Weights of a small GPT-style language model, trained from scratch on English Wikipedia.
Size: 20 layers, width 384.
Architecture: no biases in attention or MLP, untied embeddings.
MLP neurons of a small language model. Each row is named by its layer, matrix (gate and up: input weights) and neuron, and shows model dimensions 160-287. Each number is 128 + 32 x the weight over its row's rms, rounded and kept within 0 to 255. Numbers have three digits each. A neuron's up and down rows have the sign that makes its largest values positive.
After each neuron's rows, "fires after" lists the tokens most often just before its 100 highest values on Wikipedia text that the model never trained on. A number after a token or word is its count.

L7.gate108:099152096052167125131144188161114135117116150134090165089108143092093109094140070102094117087086143126110121123098142144146165039132140124113145155156214103154176078086124114099113151141134075099118079146142079139109102126152155088149117121133147115120079119150135162080135100154143123090143133164162105149084161130140147085104110153127172126117101098168156101141133139122165093149160
L7.up108:133092137096127150177110137149118213139127095138163098131119139128069147149058098150159134088110134115122136096061136117142152071141087108072157138168176116131135143133095074004111100148161116125145099137146099099097115145138111076129094148073149163110189148174161134122176109125152101132128122167180139110102129202133158176163152132087153135132132129144088132171126124168123130099165
fires after: " " 77, "–" 4

L14.gate448:099127160130131137080113149146131140151135106097123153152189174145107157120127105135173148126108135102116133128102083128177108089160144147186169058140132082075114088100152090081136056128107124109151106184177134195108140141164155122111125114130095127089140119094133114176132147118137166113110161108204160097164124155104192132191126060146141172136149118173065180044123088129134170107135
L14.up448:128139132119115123131172091138150166188129074096121103119073166102049111120089130120137100145124178150157119123130088138183039084097136128143134102157156164162135157112119153095146106102141174115149117182129108089104101172174074079135172128084158172093181150125104135120175110162115135144081107087128072160127112160119123169130135115106130137180121117213114107143122105155158097107150
fires after: " H" 42, " M" 17, "M" 6, " O" 5, " C" 5, " Ch" 4

L9.gate183:127078147155088165090139130160101118069113094138142130151173118125138138185131101055154125122088148145106138102111107159142249115137106062089162142116120139115043166151144157113138092213161138111133155144141132156101135152070124086140085116172094131165156102196106095141132142166078084085133176139115105112138123122071138220186116123132129168121097148156097096163135144101101116119161
L9.up183:117135149112168107160096094163081084123166103107160082082077084149123141171130055108135155118152122123079119112103139173162144148106093135127086154127150126163162117103159147093129159117107092146138073095154143133115105189104097140104095104098129116153109132101127078161107183092129032089146064131163119116199147061136184154126097098140141121097150091119130108128179091120110153141119
fires after: "0" 61, "1" 16, "9" 15

L6.gate62:126113136174060135108114067090073131146197161094154179110190119110108121165193148100137116119174088140125138147116194148150126173122117098087177135111117169186136097156127147050184088097130078123113136106147132138126166105122145139118156110097111109139150152177099146211133101132106135134117120113137097111163117189136067102115136166137180123169169066122138142068129116152130094159097
L6.up62:142084148066146119093163099121120178163149195102141100178148104054112190154112138138081086105126149062086114154096153125100096127069141157147136156127162132183145150088103159104160098162153081133122196121083133128154073156102111101183069187135064126171150134121111150108186128094115161083128163084170089152120137166115129158154106162130120104108111153104155109139135206112065072142131
fires after: "1" 100

L10.gate221:186089143125108135075070072155180095162169049132132132121156134109185182131161100115136069132082139154111132154103124146138212123108167072113160106165144103102066134104143140096115142155133081092161174157156163100104111101134177121145137136150173108147154111165106124120095137091114135159113087156133132113103106130125112125151051147137106128102103100098077105097165158076101120126175
L10.up221:155073166149178096132179163195176157120115122068162109140114133099097132143143163112126146135139151113086115113157131135135129134107124130089173139174158101143132134042129150149162103167111135164123067159142145112148136117160078128138157143132081129132131087112137048157109133170128103138183136161193084163147142111151105148138139123178159103128136129092130083200096183129153121221155
fires after: "9" 28, "1" 18, "2" 5, "8" 5, " of" 4

L8.gate155:105156102115125164181113108078100089126124156159132086058136150132112128091156116156084138093106125147109105094096128124071150150069179083100054014088153139123095156118180109086130105128117076071101127167134088114109138096123155084148099126129089099138138116112148141122127121142173149139144125094153137137131121065123111106112082118157118174098103107121103079195146135136166138127153
L8.up155:132174112125115161174154141081124124132127124148172109096157091112128137122125112152076102092099145104165084164094188094136142139099101081067110165103157091164140138109127167127149138103166173148132148138135099103079079053183176143153192132066162081149135138064130096101092179142061141135094142133144143063110154111109128123160158142043124142162095201163089091106108173073116073063141
fires after: "0" 15, "1" 11, "–" 11, "2" 10, " " 8, "9" 7

L10.gate513:092105185173158120110127164070124123106154100154137121092153106096121146142144130146107090130152205120119200103109112148152152177127125202121118123127172191185118155100122138159175124081079103110124133174143096125111110043175172120155121137100157122102148173171124130156127162121127130086117112117133180134126121125157217180130110136102147167154125167162101054137087156092144111131107
L10.up513:143164141166101142108171107150077162161188162126149204137140146130144128167146141130129148143152109159128095104135173151181180114145148119130107109123098074209074166147230109139192082170105057095162138109160100115053148150127170120170159093092216108193142122073106176107092146124150096084117158147107181117160150129085123185101158099056125167099143133121082119167122176097098109141149
fires after: "9" 55, "0" 45

L7.gate244:109082090181086151107114139172109162181095117121156146147152133084127062126129109090091124082128108111075187109098135155093116188168117164105130139111132103128177135174095210085156106070161158097083127079174105093157093128175191128115096145125146130124202112169119172163155120145126170167100146119151125118120098183128162127187131151148178135177110110133164105172113128121080093117112
L7.up244:114092120099156174165121157162129201129138075145077171152145102109152128128096116030172087091143184114097153090098096101059144161136087155100133143134106113143163196177121187070116104128139078140123137169134105119143111105139153111102097134167105143139119090137176151141134111153100208138033154143165174089158143146104130118183063171128155121127058182195149111169084164159120116118137
fires after: "0" 52, "1" 4

L14.gate452:151168131135176154118092133126085139124118123090134173127168078181184135082121072153140199120113123110173193138095135143159090147134177134103139020098140118130096098098165090137092068074127112115162069141141112191127131102164156141116175093156133172163129165124129195130115104102129119118133149160111046197165135182093130164156147160162180136099115124080094171087039120198093088132126
L14.up452:105201136117182104112123134142127069160109126139121112138143112112120099113052103132122095129165145118162127131167040083128162086133152103123093122174093176111093161144117099128168164121148156107169135154152129123116160124124155144106173171168135109136183173139120149145164162156142128135102125108148151225106137083130140129180103124089078154143143203173132155094145138131118175182127
fires after: " H" 23, " C" 15, " K" 15, "oh" 8, " G" 7, " c" 6

L8.gate86:096137092131137183141089101174104177128147136159174149156104162103147142146114124130128106146085188163138160115079124150183138197202066100094080101156208130126121099137115090152192132175081129121125150160068075103182130131108149126108122118239122078156129063126164131150096133090134154110121132137136094151130109124111163087137095111156111167212077148103111066118125184138180130148139
L8.up86:049097137116168105164135148151100103081177165090086199149127193176121134141096089142134093134117144138143096124097071102115124140153149076151134113134142085162194197169169107115133089140124162130063183154140116109156127087175136138103148135131148127108133103135217171209121128088145084150112133135141171204141138101128172153126124174141116094165124164087089080131184146084163083119087
fires after: "9" 23, "1" 18, "8" 12, "7" 9, "2" 6, "0" 6

L9.gate459:078166079132143180126074179115128129076102136127111133155161107115115137182056150050147098131159146085114163148102147148095098055093149095136124085187157137118132115090100221093184076127150174116105084117185137135088172077123122068148165121071065145149147114146140071164117086098138145111038158152137111111096089111094160077142114176137169156121093112124133149107101079149131101158140
L9.up459:104182060167157155123110162126146097128096104088081134121164206158191219129060125173101123122166198179084101167182153100121133147143127076124098158100142134132153140127153120142092121179133184072104097122117111121238088049108125142122096118190096151135121144132188077098038200116114037143152121168121173112114186099129187121122083111107131085133108116085115128137145159103092154152162
fires after: " " 60, "." 13, "2" 5

L8.gate710:100081118143140099116141161116122083161147121116149117123081180128162098077147119128144156111093095105108091112107101130074186159124076094160109146130133141116124108144113126121100122146146062082147089138079144090159162105136123118134092084179115095176109185155157192155198119096080105124078081132115182128108122074121171124120096050074123071107077105141147092163083173073133143119110
L8.up710:158125122119152183132117179161129137162161091123100142161153099175135147105107147162122128125088165174071141139144144119137149144160117185095129085148136130113146152160130134137132080136117211107106147145135070178129161128092120196096150168098115145103156153092132122080079165107112156108132145111140103171186199100119156127105072143164193144135161145150119053152158105184158182103165
fires after: "9" 48, "0" 16, "7" 7, "th" 4

L8.gate475:132097133039152087097134133183129141187088090133107133137168150116161148069133150148075126141135108099112129085121113142138132112139139141129079119067145073134154141154141106133121057101103057170121144131153121144112122129154090158104133113197163097127113127078138109162132110088096133078111131170190104142152138156136142113109095127123158114128087100111149155168123115159205129174154
L8.up475:179119163135072101066130165118160113193150130104149195156128151149172112076131096149111092162090112152085110150122095142057148123066097112087129119148069112163134073199109129086121132158072142135169159081147141089108123125144133119100179128139132128133076104163186156129144205131089173071141115131130084185154087171137194197145147113105140114127141142154140089121063174127099147103113
fires after: "8" 39, "7" 18, "9" 16, "6" 11, "3" 5, "5" 5

L3.gate269:205158165089163160093133121095078105112144203160150101154128113122175136125152094122136089162104098167173091086178127146152092159129076098101154087082119104083121187117152094062114164119140137064101085158081102156131139110197127084120113127161150091181149134111124098161137188138071151147109141141140158125144152073098073158099177139108159124139141084119142120159107068108118152127122
L3.up269:076118101130136117124189072101129085133115137194173149136118153085116109105159129122065143100121127189110115138082105150125167158106110108135144061138142081187116142122101121111100134105122114125111149091128139171070172173129114126147135078111120136153140164109141159129164116075139151114114067117127135147168090131090151146118138115132047086099173125127088097226129097133137063151094
fires after: " " 67, "0" 16, "2" 8, "9" 5

L9.gate179:138102082165139095166128107182120113061148078200118137180121120155161122103117163116118130135112136132091095140097155128119207135143232105151094098136141140177156141146161142118149178146105141093146086157095128115155138100122185072088132145150065106119144121112135102083063162122153147159057115126120076106128151171131162121083093092133161112179097060144123136128155127152091087121131
L9.up179:086141119156135119156112166123164044160084143032081149117096142086101135116154105085138134097085111064056077115111137111088086141142130090168084107211159138122101120080134123092148165108151101127151136082122157088112130072129111103098151129143113149089129158116104079113161174123130130159088104098154195146126102109091120106104132119079117079204101186114130093113133148130117145160120
fires after: " " 69, " +" 4, " Rele" 4

L10.gate644:120119161102115135125166120159100137172133128195102114147076121160165134106121153080166108204167097118113108122064127126171136116147193072100138102113122170142176110213154146105195101147130144111127098134086116135117156111156148109119115136179157126132122157144178137104159122113128121148095175140113155149120130187135156168150143081110113125155075051082064168183117100109102073121106
L10.up644:110035177149135197159099134112138152045205183131108109162131119135094133054164151084168113180164126174107118154154103140131145168127171152094095148109148088156102143144133088080131043105101116101165159081126089160118189199168109131145098097168108109100131166109160204184209197115148127098179111150138076126164161143145127137125132146187200206134120125097140171159142138125156100163127
fires after: "1" 20, "9" 18, "8" 16, "0" 13, "7" 7, "6" 7

L6.gate155:111105187099111093134135068121119096097155104077171086116130152116165200151074103134090145125099126153116123084108126121138122090161097094156132119129185146122128124106140133155117073088111083154168115116126128150134117133150102149094184137162100119171136152114123162154124120101083142094154135172152092122097106110136111139167099127097109155102128124052138147152087134111104136194157
L6.up155:068131172127107103215092181112073115180107179111153111192061175135156100170105106194114121091133151128106096122111158131137106146232105161085094129109117104122163151128078082130114182139143086110101141190089152100110105135077060109122119144156134104160110196098132151097134130131101081175164096118145156183126101049141098149120133114157064154140115093106122110127090135162096198103093
fires after: "1" 19, "0" 13, "7" 8, "4" 7, "5" 4

L10.gate331:101137092103145138141062120133096117137124123118166085118169089125192146168150111145128098140085185131125153134164133120150160144087091116103098122154174123102130141103122112144114107134134093072108079152085117167158135107126111147114101077184069072137128127146186127115180120133033182122147132174137166120141146065102134168122072157123129167112111176120082094152136161103166153098122
L10.up331:051069104116091170124137097133122049085116150162165155124152092081158173133158079105155124142146184130133100075100134105119149193095170151097110147088202117136068174141096090125103119057143128071128134132128155144156138169198165132136099096167113128101199050111187129193128160145128157152098127101075154123118103109090133174104088121160074145102154186108096122135195089153120131101093
fires after: "1" 48, "2" 14, "9" 6, "3" 6, "0" 5

L8.gate282:105146170153092082187152110119114187167105131163155106134167133133127138103119137153067111113151101121134117161140107148097193103113105100095103142145115145115186173128188161107152137154113093116114146145152118090078130102075112105128151129086124114109069136146123125129119091121154135131108119117160148125103099118130081145111132174178214100169130086145154116143132140141137148066115
L8.up282:177151168197115078113129084206141097110092118110158063131134076101106090111192157095085140130130120103175115083182140144085150162095176131119152069102126079144100086098108117085125132105144129154079071159076176170143111128096153091099081133099087142119119188086138130139099115157188072129138109128138153124103095132137145190132115159110078088088108137134137081132145113170131088146130
fires after: " " 30, "–" 28, "1" 8, "3" 6, "4" 4

L8.gate177:130097181134166145073147187102087167106138069133160087188066133126068089170132093139126161120056118102126117133092141156156188076160150098127120083115124146148129129132131092093144135130123182124135120112097175087106135157156218157112178094127101116165112192136123190124153139171118109110088079131109158099107096168103083155136115090121183123091171161167183116161123144096201112110144
L8.up177:125105093144119105169128069143142177111144093117068185082141166095087160105168128158168103154131191142064151149092155098127198137100094181100171145148176056161124154136088144137074146091113117091159167165172067157157125163133086095130058140166187102119136117107079194135144142090083158125131152130134127152097177115124181120104126192105122162151142133086111078129119152146124127160129
fires after: "9" 47, "1" 22, "0" 11, "8" 10

L10.gate263:187157122148162146165105122165136148169122070101112125073136101113122129112141184065128106080040152153093138135111130101116166158170129170117109100103162167130170107105153130092164083119140110062152078132137112173120179073135121151152166138137116101218126117157181094152123146159080110159156131150112157097081164163103127145134099155135159139147109126063097085173170179161112157101128
L10.up263:125160121083139117157107095138119101188094138107140085074193144045090138103093122109161084144051121132173095185111133142149182129142102134104114134100093132085151173089109147108188146088189110093093168129177052159109109067148139160172077082138146116175170099155173153121171187125087154157145110169132155116091108140163098128159122145157153121149165161077158173144085128097107124073144
fires after: "1" 75, "9" 7, "8" 4

L7.gate176:164085148153128191135146138094145118106151109128149087127130159102085157160075140134114167082174148167145099163107126124133198123142128117179110110141131153134183182137144149120107149129093098112103088131146169142125183130111112119144156062152109101211132110167135117144114133143104109127065144106087099115101085161101096104133149160113147054128134106042144144156080120106146124094197
L7.up176:122128130100162105109159143105084159093092094140118167117141137146072126143077056150151158173189169127086110139148137133144148089089083166146090116165122120112079102128137055125102138140117060084113191110099085106188159148121120052160095144142140139105109152102137145168171100127099190177139160139122175187123098126160139125129117115117127119149147139119082064093113080119119197150122
fires after: "1" 57, "9" 7, "2" 6, "3" 4, "6" 4, "7" 4

L9.gate392:096097036088135153139076186172129110151159141111119154131155105139140093095121112095139087175069145103107154160131078136152132130125098141094141136102104130143157150089121134092070113152071105131128114177172104131100114130200221132121130124134166148054155099118098242125128143120124132129147168156189141141097138106087074107101165169120101089168129157156139142158141184143117155147132
L9.up392:115134109124117178228110130191108134082125125129104136158162188119079199133134080116086110100178163149167067166107109103097118115044135118165121123114136150094163167165100119102104087163181125140127153128174147140138139066101103065125160124152132097107149168141109109169077189067154130110158111197141116132109141079078148115112094123094134081095125138147131137116097134130148156100106
fires after: " " 29, "0" 23, "5" 9, "9" 7, "6" 4

L8.gate34:148121173169140113153143091122138167168169136091138103147085124128134177140141117118136144076075133086147081082104109129139158105164075130117169119127124130153141166083116113093166131084145101115129081162131142097105118076113115159110131140061109100097156138156122092170152084157111097187172097150161183131130107177141132134203205116135138094154125123149129128129150213074107100123116
L8.up34:107213165158110159093149094191142107124127114127054128122119099114146135124102155073063136167167132086119130094111198142143102125138144149095093086135126168134101152174130137206128105134103110159128187114059101145135115123110123110074147133163111125108181132096132112123113138062083083054109161107085087133094069150091134165077148090090107149202076112068089169104164163076106114115137
fires after: "9" 33, "1" 25, "0" 19, "–" 7, "8" 7

L8.gate130:104107135174089126075156108185070128115160145202157166140143153166146114139093176083100071095116133165142108125116109141129212130159158103116116072096149137082153092166122142080116161168160119149135082167112138129158150091148191094066129132126102086155155094122125101147142164062102121139135123129127140115167085152013135165102128131121113135111112176113054100095180152104126090114148
L8.up130:108125148112171116113152106188137144130149122137119130139111119134143139167114194109148113146102137094155085128140112155121119124120098084149163147111224132143136146111089126178077128115095155144117168136133119079135142136183162086068060107105191063068120145084120089124210127157164158102141129137171142139166120180135129102088160107103136169171118138145172161139195097090169136088121
fires after: "2" 27, "1" 20, "3" 11, "." 5, "9" 5, "4" 5

L7.gate729:090130105127119066083083085128147154225188093141170140140095117124171121074137123128100144160127073171143101113079162160097197160142130174139101112082131134101127116172111119106159087148096167208143102062123081141101116124164127150084142145151152128124176114103109064152157196132103112102136167112181065140136136199084165123163079079090142114166139069149140107171101100136128091182160
L7.up729:102088180119098084119079145176122130128181202164173160144151093110204107122098123139098127105085111156179112071182201154099160167142111109119170071113119103165098123143150049118166137191066126118117121084122094126125113125152117187095181079161156098130142150179127175141095171126069135088113136149162083110146206148065091160169124093108137174179149153128116109124084088133126070202159
fires after: "9" 70, "8" 5, "I" 5, "ig" 4

L6.gate211:125067136140090155126133119165119094200115141135137147111148132126147055082122111077159076146099173141122169108129105149171212170102104181129125098102118138103100151125184147132137073124100100090102155112209048104091200133178121181078129078091195157101145136143081183189140129124093116103168106135165158115115120136120096142135128122161182183098120121130122080127157145153117126175101
L6.up211:161089108156073152139140129111135114175142133106150183141148140108155079141066127084121112166094186135126156103135099128166172155155157181133164149117109156171110133118124099078166105169064094078134160142197109092096126159128151208114107106077120144148204109153104159146201135138147139141146150146144120119113128132128133189125134128130158147145194128148151094055145142171127169128085
fires after: "9" 56, "0" 44

L8.gate367:114145145138114121148162069136074077104170130144168128058176148140096129142139156115121135113145131122122150147098130118133121102106170117150141018159093093170099075108119133094081154094147135152156138153126128087116114123173152087116247138059126119136166111099119143144090067136077159159120116145169119112153111113108146073126140102140160142097142098165102093149115119157121109113104
L8.up367:124139128107102083116169121080161146054135145115118139082084125098115093129132124135015107101138157112206087116154173080138156107179177165123144141057116096131135126135139165085094161094135122087075123101088081145109096136129142160091200144153145105140112128099154143107093060139101089115078124117118134157132108164133129047124107111103108123091071153220124131125109160101074085144186
fires after: "4" 22, "1" 17, "3" 14, "2" 13, "7" 6, "–" 5

L12.gate532:123102122122129107146074213129137166130163142109119152124099163136118140151094104142110120136112108101152128135081165136143114130104193150090154091084121104208139164109104094106099085139100139134164094135108179061178095079162139125173103159104117131169127106121132168145083076151092088145107122132191124120088082120149158120110075100132162105124108140151059148167124158158043133142156
L12.up532:111139135140163073104152206140095151077152135088112099137104151133100152106099136189120179126152139080126107146109141106101140100140168145137128130100164083186165139121056128081079100145156102115142107136058160085173096103178142108171089158084125108134150130137150155157149095151107097181133117117172129149080108101132175151103120131103157074084138160137143107169140146135078131151201
fires after: "–" 25, "-" 23, "1" 14, "0" 11, "8" 8, "9" 7

L8.gate288:153164160181130106178173053140154146139168149140150081061097091134141118118105132113056136127078084110066098131072137135183175227160090131126143149132160127168119126133126096085139093108181062117089120078112128101088115115151101177138117136146120095065177096141143103066155121124132054092164127129114098171111119176175184092177172137094105151173095157124107103108153151128081105121105
L8.up288:114098140099121156128121087088133081130124065142081124133178133137111093111133138139145118106108165097094152114155065126127099112151135100124090141127115112103094110115049117143093154154142072108154154102124195146156189226151117066079105109192043113124126116094160159152164168086088055068103131150148067185126091140108135094101120116141139155106094161140093137184131168132129120144140
fires after: "1" 22, "8" 15, "9" 12, "0" 10, "3" 9, "4" 9

L16.gate579:172099133090132127164102161135170141160131085111112195071168153115100124163170110113076137141160165089140101131128080168169106104149121094122123111116136114114077152106113123107190132129087064110118103186085163140132107091117140166128135181144093099113182112202131166112106122099132132193108082172159130134130077120166183139124137077154161131132118111143166124095084106152101106078125
L16.up579:238111149097085118093098071192132117196110116136127098080148112119114103147143130157083109128118130117146141109154104142124089098129129121159163083084116122142125106150045167095177138116166096123152119174128105173115066176157143082127161109126106092072102086201090129111167166214119063126127113180114125142117124165115155158127149087130122130124134183156125105082055124192124092104141
fires after: "M" 21, " M" 20, " m" 17, "N" 6, "G" 5

L14.gate383:110145196096088114117106110153119107158136105173121169158109158126115195134144146130137141121162076126115098166149120132077157103158135186050147089103118115090128127133173150079144107096131115084136135124185160072123120062152122127155155046085137117093077178150142150160123118140149167170167082133120102106099075162162126138167147131154091116085126088090089137148186120082110148074114
L14.up383:114157124154131118080123168128104086221131155126129173129083109176140106072099098134218106165131180119163121144150117127135094127101116107162152089142099079153123082115135122094160097126167102104140141104131165147107139162118100116143127173150183144045198122087120136138154134088139131089064119108186079147171149121148135178111129130093132160122157149138134155091132088210071112034118
fires after: " M" 24, "M" 13, " b" 11, "|" 10, " m" 5, " v" 5

L8.gate182:061176121195120129116111137195092066119135105095137157113118083135201151150131179124133083082177145100086115122150112147093147081180111062163090085162108103166154102092122166152137143149124099099070092186153201097096152089147171110166142130147089153106142126173112110148133147128121178147124132140146093098112118185126113102067083141103122187120140102115118158143100089084125144114142
L8.up182:141173100088147087112157171108209119143066128158164143084116132068111132130072163099097106108089096105087150092151133073103128192122118104138146135175137119104055137117115100115095154107125164191144101137079159114123103138135097120065130183156086106099159062104154083089097091123110102065144091163118135186178160139138156124111125094096138116151100107190131088100134103115162176106144
fires after: " " 21, ":" 13, "." 7, "–" 6, " +" 4

L7.gate194:107083083126142091126102095151125110177154169167125124124124131121129189123099119138125133234150151086099156185101078205221108161106136160086158111098141140202109200116103095141154078131123066168152122137171073141098137104161146168161135093101149137108128163150171160128136103084101098102130150128129157146090099152143114162145180098124219207172080134138082126101134141140170125171069
L7.up194:216121073181181138096115093105136146156129143120108155142149160093174167121115094156101160095118176126044114130142129191178157113113162164129134143100138160173106191101084141053205135130112088114136136174127075127127175128112117172132139128111093165133110164094139134139075097117102146118150147145145121138139105113120129098067209113135205148141165072158112119105094181162071157105147
fires after: "9" 87, "8" 9, "0" 4

L9.gate295:139086160111073050143179122149184130164145114113144147177151127103167120070136140158112082173148119154111050088080088136164204162136141122116148124104142083161156112151212171136166122097157070048062098123162164107120173146183141132084158080138128100129073141085160158089129172157074160105123087160120088111170117143053089084113104138139169123127066117123117136192166146096183083138176
L9.up295:107190134203120137118075173148162119097097049117106114138118137138076088093134103107141130099072190143161119132086122171087156149097094141130153175159116073133101140127107089147141115107093143136121113153129138168097065117133137074139131136188112118141136173075207127117122096156118160097149115093202113178152147149135151144101124142101150116129087140185147045165119137082138165098179
fires after: "9" 18, "8" 14, "0" 10, "6" 8, "5" 5, "," 4

L10.gate684:095087102116135105121142123127076107104170081169167166128130171155144090143123161094113107078106108104150109098103140107157141144136108123147120126110114059160173167122148167124111145089118097145092123113079128127145171152151104093142173097094121080099153113170122185163145159132115141085098115143122137172214124205132147123147088159140134128068117209137104141158117090129123104117167
L10.up684:121188127155130100124113066164164077135142083136080145146139125120157177182146158143151153089166143139139139077082183085123110143155095140188121138130111108118088150121132124096125088073174149155132083071110117100157116146144071126166120168133209161072127105105145130074097119084083111079145129086142138179153139132135049146091169113100152070090113115131096105186195098155120100168159
fires after: "–" 31, "2" 25, "9" 8, "-" 8, "1" 6

L10.gate732:157138148124079075196135145130156167159161108116201082156111144086186125153121162120092110114145117128119119111100137144104186158183107121105162088090132087193171126140145151097197098110142187145118145128187123101125166126157103177122145129079107135151112144122137120106142068137146104138100154159125125108084122116167138076182095142159200135142134062130112149086148085138098141109106
L10.up732:154086122157057088065107174177143135120153123112156144181163118140136144144064128122128070090105174183145123096140151155108084090055084123141169198126076159143104174132079103099117163202088129149151139131076125124022065146116119098115090199128172190103106112097155156167090149122146081103113098132142124137098095128083177142147138164060116149182090076146101077169119161164166106117106
fires after: " " 96

L8.gate508:074096066125089166115089143125150153175103122130133152126173147143160137119080140076113110189097113132092110139107061135130163146095139117103125121155157138168159143131061208125143097129132094089102058119168104119107113124153189156145132061127168132149191134175113110123172170096090139122091113168144148125085095182108181156171129131131209121119159161067141172090067151135141136119141
L8.up508:127046106101139131052096168114147099135117130136143122145163128131140111131123148071045108096139080179099139153118127129102193151116127183099160124056151122114133145179085165117128079112148158143127105085163145144072082153123185184076152111130099142117097092112160182125176118089150152104095144130157183114137134193150179149132128119133206082086102163108135117155126186163126174134124
fires after: "9" 32, "0" 29, "8" 7, "1" 7

L6.gate645:097085096176136166133182148140111135172141088135135122104113084122088113150167172117100152091128110123103120097119150169100205173155094120175150161136139084128094120108131099109178152131127102130114081159174148113079136120158128131181123160103146114123109094190076163139145157158088181055137144095154134092097101184081133121121095071145141083076146100093106118140096109200195095110130
L6.up645:125091092126131180136166124136151151103118181074126114155181160115108172127181122112092134129106165156145115193115098157096157104166127122144153134142124117085143146094112155055133092136127063140106131170144166115141185112083110141130098081150153124155073131097147173115126172183081166125138118137136146171175116119089134129188073138087117137105069193115115094190113145144195157134124
fires after: "2" 43, "3" 19, "6" 8, "0" 8, "4" 4

L16.gate239:168168148089125153159122121127105192142123076144156092101072107089119146126149101081113117129131202188155097104157088128133123148099102103100107116146125146133138110100127120121162203107156092109111098173122063135099090160090135113148141151148147143175105077085164134079153127103140169126167143136097128150094143141166160103143091157126150092056112109127203128137155164100110208127091
L16.up239:091184091119139143142120136101100145210171135097190102162162156092082102133110103132179152159075092107048125155113157115181122122094083139185133100127105098123176165123118097146134122173131139096106050140131099105124143140119092092135144069148117200167121131198147186154128145097124110162118095169137178124087135057134116113168126121129140141081161127124083158125171156129127170155156
fires after: "," 60, " " 17, " September" 5, " April" 5

L7.gate245:121076133181075073154204116121186130104157184126111108140105179127126125181156135134159119077133098130061130135130163162103201088121102052103165132130108065097098158168130210113150177126144110173130142155105054090142106180137084134097166115126171116146176097179150126110163181132171118117144141063130137070132147109142146148135141150150156141111177211129128102099179109108100108120108
L7.up245:126127159091166122127147127123180150138116112094101086170071162166107157194144102111119124089084204129085115085073077144141156149062114079129164195132119122143150184117152110119147106077145148107153133137113121086134113159153129094106146122082148129109148122096176126109159146178140077090145136142110148104190184104165159144100135144125169132077132168151098056103139090132115120119141
fires after: "0" 30, "1" 12, "2" 10, "4" 5, "9" 5, "," 4

L8.gate406:110139118088123086164038133123150163132128105053124071063161111111105173123110121137127138092048138150116154092090037113158144107166149123129107103142150134124156085101169132109112098099164087087121109099071126173123115105116134174161113112158082159194114078087122175139098121063170086135140149146162131085070091135111216133144110075149166125101152084149125102118136117103110147174207
L8.up406:116095109086182101145075162192107156091165138142171148101145109114089091165146151128101180150144187161118086105176113095183172176138060191103124186132125116103082152141119123116112105118156159180084114154159121105104141161104107114160117102098130139139091119078117131103175073162091167120187153103149194122156202073091095182120177107168087106202043157167129145103152172100144173126046
fires after: "1" 54, "," 14, "3" 10, "." 8, "4" 5

L6.gate75:132084099168148095116162128162145174140109082093096079133112172147102067139103116094047107073125149129109093083118085156113209151134171131110191135114101098098142119126136180117117088117142165079123117128155141085077086149202120110121138170120143121144162131136113146094181160160109128088125133128134131110081142149166211083121070174109128162107109114177176049122126095160105114145181
L6.up75:114070095132115076130101132136133152125106098168140135178097153117130121145095096087136104115089091076130076140123118154151165207104088131100172106113152131108110098191133102120169111120143151137044094140137148120131142128154165186110129156141098057134154082179138184166173152129097160046079097078080152152145132134091178095113120182083152100097146220118095108093117172157099071087151
fires after: "9" 52, "0" 9, "\n" 6

L9.gate52:122144169141101102182132118135152107150156126125140170097149156101154110131129161116079135119150148138068146132116136122155121134137095103150125117153139151157084096181162153192202128123156091128135141093108078114106161037119158100089100129100142172138117107120130206123128061135125126088103109062119158115105116072106169107122186164094139139192100096160089069097074188163115116138123
L9.up52:153141124169155166134134115143129126063151153145090139125151145180121099201122117135138120108168098122120064085095163084170116182125085112082117097131156080153133203167195145122111108132165142110086168146120096104125154121079098105175106143134169114130165145106092114160163104183129046145173058146181130121159111139121122099161131108140127096027089172157090111132118142133170143102138
fires after: "1" 53, "9" 18, "0" 8, "–" 6, "8" 6, "," 4

L12.gate355:135131154140051088133112104160157104084132144147179094181137158079107115166109118147093072151113121125166060119095109136170192137142138138125124129095104103146117129159100138106136110125121065100114152117112173109196163128183118121090122070157126086105191127131145070149129221127109131139144108119167130140112032187089197124127070143111099151155080165149052119127106095121193077166173
L12.up355:188154125094101154119090072193118090136188096153106194143083137107119120208147116108114122160125151078149106137130084151071146113103174125154139127121111141130133150099123127113111109124133133125128111089117124090158170075153162153148137134189113150065127113152171124119158078200185134124057099112215122160142099110092062155133120106094132092087110137161172136157098105111107095112131
fires after: "0" 44, "9" 28, ")" 5